Weights of a small GPT-style language model, trained from scratch on English Wikipedia.
Size: width 192, 6 heads of 64, vocabulary 512, 7.28M parameters.
MLP neurons of a small language model. Each row is named by its layer, matrix (gate and up: input weights) and neuron, and shows model dimensions 0-95. Each number is 500 + 25 x the weight over its row's rms, rounded and kept within 0 to 999. Numbers have three digits each. A neuron's up and down rows have the sign that makes its largest values positive.
A block is one neuron, or neurons of one layer that tend to fire together. After each block is what it responds to, as a language model described it from the Wikipedia text at the highest values.

L9.gate6:470499514531493488536529541493476494505502459547519492478463526517505537484520514483480525477467523489487524496519430497522449498483507487520466514466497483509489519485515498525510456518502524521454505515473464488486495499504500471518469511478498439528514512487480529544512506507517481504
L9.up6:477457466560509506499452510467489467510523524539530447484508569544493486500493488512498504514486499512511469486481527473532509522484492544534494485476503458506502504449500518492475514473523522476518522507533476497516495483502493473481535508479528468548510470493470520496506470487488544515
L9.gate157:469448536515477488496512542498464480508503511512490484470506513532495482485471504497493466490544501498493505497488529540503459480496483521525473513507512561487514500482484499518477531523555496481483500532505461499508522489477494465488535475491502492494527497420461477511482529490506556550
L9.up157:513479509478472490490498523486506543479511444490476475479515505510500470525487479493489509535491524553518566493466494501532511502501505514510514525499512535514461531516531483500532487489486512513459504508461509505518505460473468455506494544504545498489533527493493539475478456480538503476
Middle word-piece fragments inside split common words, strongest on "nd" in u-nd-er (under coach, undergoing), also fol-l-owing, r-en-amed, Del-h-i.

L5.gate54:461487477520493525468537522504500463482495509521460508500490527510456523481510445486481464522507565539436489470515506483494514495516492475492521481476456541506539529488513488473489522521514532527448534486483495501486523505506494512507481522483486532502459470547509464440538485506498458556
L5.up54:473495497509474510476522434486481501563467501519516505486460517560537482489500493513501501499511498494461516529481452504511488489477500501526526490457478501508487539496479444486515498483483506478505497544495491525489504478531509481446479490530498484541536456518524500526518516528483485522
L5.gate148:493524518487500538528497467519553507502477517442457474470542509499503485473513524531465462525524524515531482521516531495526473468503488479499491451485488522490466496498477515480512438513541504462483527517492522534525521543505479504504518523488458512482488502519501501495511537458491466517
L5.up148:481543459503482539497497499470471519464485530488483483515489526455517514511546492483533421533483488525516499490485530486473505543507522480525473464516508512506474480485461504491497490527440490523465454479524514502490536509469515519490514470477511486504477569507507540516527509520545436555
L5.gate291:506494512493466518482482508512527468488532512471446454481512518511480553518472474453462484492472491497513499506530495544468534465495475493514477512440531537513499537501506527472480438515519527530489526510471484543517477499481529529529496483494487498487499502510511481449545518496495504503
L5.up291:483493505506424536473536534477509501521457517520518510479530473560515484465499496484541498539444536492489514496506459482535482468551488458492498517496482520496491469493456476506495492475494501528452468484483512520474538520500530519475515536482529501513475541491520483496497491476505511540
L5.gate373:498574516547508532505463468466473519458519514456478495521517520482557469507493516512505482464493497519492526525539502459515496512485500485492497500486546501508494516466497528511507442478530503542472493513524508507512499511509519493507546515510500482499489470549513495485512514516482485522
L5.up373:491505518519485530469530460470507530482517513516484534516491501502494534506487512518482503464483467540476473501488495475454523497531462541487505481491535530519499528483486482504485497537523490521436492538470515523523510506546452498498494525454475480505502518513523526509514529528494538468
Interior subword pieces of words split into several tokens, above all the t in un-t-il, also est in establishing/questioned and ent in entrance.

L9.gate39:480473508502496495477476497490491517504498500476483487457489531473506494521517489517504531524517499480447540479483500495498517477560497470516524475493511492493459442529483481503532508485477528500515530516486489540456515502563538526536489426483493495497481510477503490470460515498461491557
L9.up39:508443471500468521516501544475498530511535494527486476515474519488539521519505506514469563526473498517482514503498496510501523478520524461468485490489496461512462476492522532507515496543501571517456489508504472516517520484479460511518469514491499489505481503494492526539483496533468487520
L9.gate200:500527541493517508502484551560476513566468485511515496478496514484476542507496475506485491541513445486508507527498529491495480508517515502506501453489495487489517488520511511496516556508488469507503535543481469504486499574502499457473502493478453507503499490516491501520527529498484483523
L9.up200:502490525499479511481513502496504532489500473506530492466509444471460495533520526539518523509568491494511501468498456491506505532486529489481465483517498517559483532542504492520492529493486485497537476473505460511502531520475480494501481495495480533487493518529480499514446517484494509497
Final word pieces of month names split into pieces (Septem-ber, Octo-ber, Ju-ly) just before a year, plus word pieces inside words that end in -ity (cap-ac-ity, vic-in-ity).

L5.gate73:508440496483522498490493516504492506501508521534511503519482515475481532532519485516518537499528544522481522498479511473508499517494480476452532483483514533507506531465485505534465487516511498557526508515526505508469502494493485492510554526517551472493513518493469484512489520513507479456
L5.up73:515537530463554442489503501540506469514465516470522511504468496539504516474508469516505455516462486510514514565514517525521511485500496500525486530524522506473517478478484471539499498493509503493518531519494530541554501482533503492464461513499493513537498495513491510526535495523490499535
L5.gate84:476488519488487522481482504521499484510500498464512535489494512509489580504497443490510523543513444455523479534461492548497481561506471483478487542464494481479529490490514475483491437486515512488510483511461473530492494478511491521508521490527479463562506522478523502540533522518491460505
L5.up84:502466501470522519515509461468493482496484473497540505513498533486480496471491475482532517491547507482517511519493512461491472517516502480498499505566518525487481515444455499498514506543497526558506531495499529513537490535502562545506525474490500535506463507510540531520556472478500477491
L5.gate122:499511491508480462520468522497480480507453489538516486528484495521493511515486500494510498500525490492482525514523487519485478547500503452523528533457495497489520479485453466546511448485533481510531484485513478487525509524516497497496503496532492464519479491532444526515504495495448470536
L5.up122:494506503550512469504474528485446491548470479537486461499509480484524507513461521513497535452570484492503542475508518550501466512510531500503474519502522503464511494496467478477494503489523468539467494518529448489539491538517510535523479492523539482487508480526476550514519532496500482493
L5.gate213:515470496491539464500477498532489490496534524495483510475511503488539542533508472496453529502493451515527451495545456486518481502480485515476520502499482521506483536486494444520464471493558483525476496505474491529513460514545515442517476515509514525551510471528527498525499501532528482498
L5.up213:488445476497472499489503487491448539503488493507490484521510473523497517538495492483511498481502497491497512531468515492431435527461478531516539481521483501506440506479543456536479498472531500515530502499524503486510484457511526501515510499489466525497491505561482479466514502499481486499
Middle word-piece fragments inside split words, above all "it" in position(s) in sports and chart table headers, also politician, acceptor, USA.

L7.gate94:511487496487475484532526536548469556451514515551526463502521525523504480481459510499525523513503494518449544473461496471533432511506538477521471510515529505479474503512521519482524478515468509514480499484514487475527472475484491453499518519492493519483506501479509480520517512519503460481
L7.up94:440493524496462462468534526541506502482530482529455524510506480497450488528509479466484488544522510519518494484492497493444516464467544542518508498519494476515533511509465501513529501498553501496511491467434485530508488479480463449459519519480531481467486468513487480500484483526515467533
L7.gate159:491471503515519486463473491510490478518472475533473490500510501520538463495439520520496459497519507508459483506562450499527503463468496444486493474534473522484495495475477523539511539511470500507541518531479501520571511483516499473512499485512500515510469465493504495506537538511511486487
L7.up159:505506528508530476512483540469509497517498489495482472483496503520489549508454572510498535503522535490541470413454515550496498527479520487535502477473503520499501540502520524478478479511491528507488512537445444530543490497499488482517508507471532482482521490495520469555434493500482472471
L7.gate234:497516488508435517505473549521548497473502514480482516502527478492502483472516502526474499484473527517556480484473462485523485499522513493512476516482515474473515541486475518532499475506539528540515540493479517521517475528447501496466474515547483467526484487461506498492468502492463530520
L7.up234:505526513481477497505466537509504557510511496547483469510494455514473443433506511484482506525510467499500553487506481458502511526500526461535495505526493539516525492525451502504514468487532492499504487504526489500481523484494491485483485502482495544469475526461491540511483484547427515539
L7.gate300:497506528512476519489532499500532510501537460514480527461513501502514497497471523527503547481517521513566535478500548460516506472493510468514464509514491523500531520519533519451531493489501537509477492477499507542545527500520526470511484509439480483513511468504485481489517520495507442519
L7.up300:509473512449509517521506553451481540494484522520535514474503518507494526533489467536497506493522493463498515454551473427514526540443511513486498505484511492512493530471524502491498525509534538491520551471480500509524516503530521502511489509484453524460539502468455509534517567495456516488
L7.gate357:465446486503545476465462514516524450530489516509527465491487526532507433498480534493522515495496530548511525474496517533492497524501557467563538502489469506495512490471484498522481490491508517500473477510469517491548556488496458461481483516515514528449506492460500500512540544478481509462
L7.up357:462506493465465515497511490523501509501487511492461478474510496466539496461476469493434505521477495496542500529510487496446501479490504506500525479470527507516525516504536523554448524481474507486518517507461503529510485493500514514466457501483484482477510497468510474513532530497455483510
L7.gate373:513502470516486515532489485531485511501522497515534471493509526474494499493484465556474492544498517531524548514512513491504519503483501476554478517511519514528559520517535529518476443499506548551537547521470488475547481497452492466488480500503518499473443491458494473518485543476512461542
L7.up373:495534507434473494508517528468538477505493516519473460506543490563464516457476516503493528506507505498526510480515506520520505528467496451486514507507491524500524505553513474487535486470513495551500504501450495537490552521473510442490534500505478482516451490484542546523503550513476483505
L7.gate415:481484503533454530535469502479488484481499550499481462517550479503518474518514472503481519527494507482482506540516466488473530482506452531538483464517443505485509509504497462481496473510540495494482504499489548544498511501480522472445462475502509538502494505513496485503511552503564532514
L7.up415:474556472500526548497482497498471547467491504496490494511490480525503474504507478513521490537493489489527513551477480496475518514478504522504520468522513509544514492522487492512484461458506526482492468489483504522528430546456545482484535485481515446497492485577500506500475496542524478502
L7.gate488:496519444489526530500521528503496455521504524490551463473545485509469462505450476500495540541478518505538499478535493523503491506525505516502494554492533516561469492492536530473507495482502499488480479537458483450523503510524471480514507508487502423503525511485474528474483512509472462511
L7.up488:477464514488509473497479440518491460511506475490506455505572540523497534422461450532480487501503521462511519467482505478505489503474469518474506529474506498505471506468448520544509481526495501516475504491518510501478497510515482486507513477464480536510513485532466508532473543501543465506
Opening pieces of words split into odd fragments, such as est in established, un in uncles, r in artist, and accented-capital starts of foreign names.

L7.gate92:463475509473489492493556464520476490488486496521501500550537513535467509540498480503490485560513490482490509555518487508486502498507502522476563488519444516501467476463541519458542503442536506458535508502489517520529517493535455469483522470493518503467517515473494496456522514470519486488
L7.up92:496513491503478485497554533490480516485488510484496531465539499496439452502505481512509476503498505521536507522455499489518521498525439519476514503501526518500502464487567501449543481433480524503501490526486518475532545496523490468519454490480479475494571498485489510501501490481507507516
L7.gate301:465432466527473537517509509530495493456470503517517501520500478498484511501501490495495549526536505537496533502521516482504504479528495520495483495485477557523502510522489501543535478539510481508488530528488509548487495508535498460494508478500493476467558518504511548510507509456520491484
L7.up301:486492495505437501516535523523543473530466526517436463532478499461467565570490519509490511496507490494483531531487510506457574475498458503523518498545472524488517532525531494518521520477508497513516496480502493510502494516538473478483510502485502466520518470492528516510511463466508477509
L7.gate305:489524498478506494519476521520538520502544468506487509490476530443517536517534503521513490501523472484519453497480518487563501490512494494517482477469541496532552529485540479468494527552494493531503489521491504486532511526486493502496514483487506564518502555532446532510503465469495465523
L7.up305:456543489479459492501522503487493523490498470474520543436503508504515507456514494492516531526521528471497493496501518489527498470489511554516506498503512507513522553484492508531536510515518514475483521532521503478514505492485488515495500493478497495546516484453502502480507483457504478483
L7.gate347:496453489489479459512448536504541507522517476509513545507526470521481503542486484494482533471512514519478528528478507513497485536542500513517531512517500494508506484484475538482481520495485475502529511513544506527519514525529518506465474510527510511525544533503517545476500509467505566507
L7.up347:533479470513492534496510480479480490520511485486496510487480486533515491507503471507478515547462475527462533523489451429524498437512523533473525483485543522524489511489457531475472484481465476487490476503522506524457479505517496507536456477520526446511479484530501470475482504449507523509
L7.gate395:522498449497504508541496509492501491523532534495472511518475544480503503505453491453489513556472550518520502530515493540522498508510498499519506488479511517536520550503514499543491503499504516456557514558501517497505470484530489531468481536447501488465511505508477522507534473441509491467
L7.up395:475516493468478488436473511529531468477447523498503519499522518512497546500496470532479543468506512457482475480477474457538485519487503505519498497546502495458486456482501504497502513511485520493524494495465512502507479487475504529525485441513498495538483477541467557543488534490503492430
L7.gate410:526458512498499489460506536483484509513510514480496478497451498489443482509522504521562501503496535518471494493480514471558490488501465485503498481516483519494526503489515479514528514494519487490477496574522537507551497497492489468524507464503514517519506513491512536486507516453499506499
L7.up410:491467488523516482492490533545509516502526504509520488528506518472479523500492459517511489530522540509515478497454492468526524533472482519549543517466500496523479488523503485524519500465519512473521514524508536485491518538555514520537463479508485480527474563508501544486501496490524491523
L7.gate462:461481521485463499502492503470505488487476512476488490527542445477449474487529500534528524466555481447512458490502489491522486514514461497450490506490468501542488508507508488483508520520489449507503536490476497465518526515495470503511531464534501475553485529519472506483496504448453499475
L7.up462:478456477542522507514467479554511527503518482512464498482497524484512534455503503521505504474498519535499469500478509458511559496524480513559555491529431486517491479494531504503505555484535488463517460499505493511474481515513477530540501489456480508522500527490518551504510492485535518466
L7.gate496:518515502465512529440531531490476527566511499489565512518469512492477498513479503533500513535479481540460558519495491506513504409490516515484453517506490529535556472551509488456491526500476451519517466503535475559477492511513476513490510518521495513500519478472509494497483494438494498494
L7.up496:444434520485498500506509471431552473530520516486521486513522507563520498506462508523477477538491507504540541519483471496516533525526493496475472508460523471556511484508499519490527486512535535505494514506508510489482537486475511531511480501469493514516535478532483450461493504494522482517
Interior word-piece fragments that continue a common word whose ending is still to come, e.g. Tech-n-ical, pol-it-ical, Septem-ber, Feb-r-uary, exer-c-ise.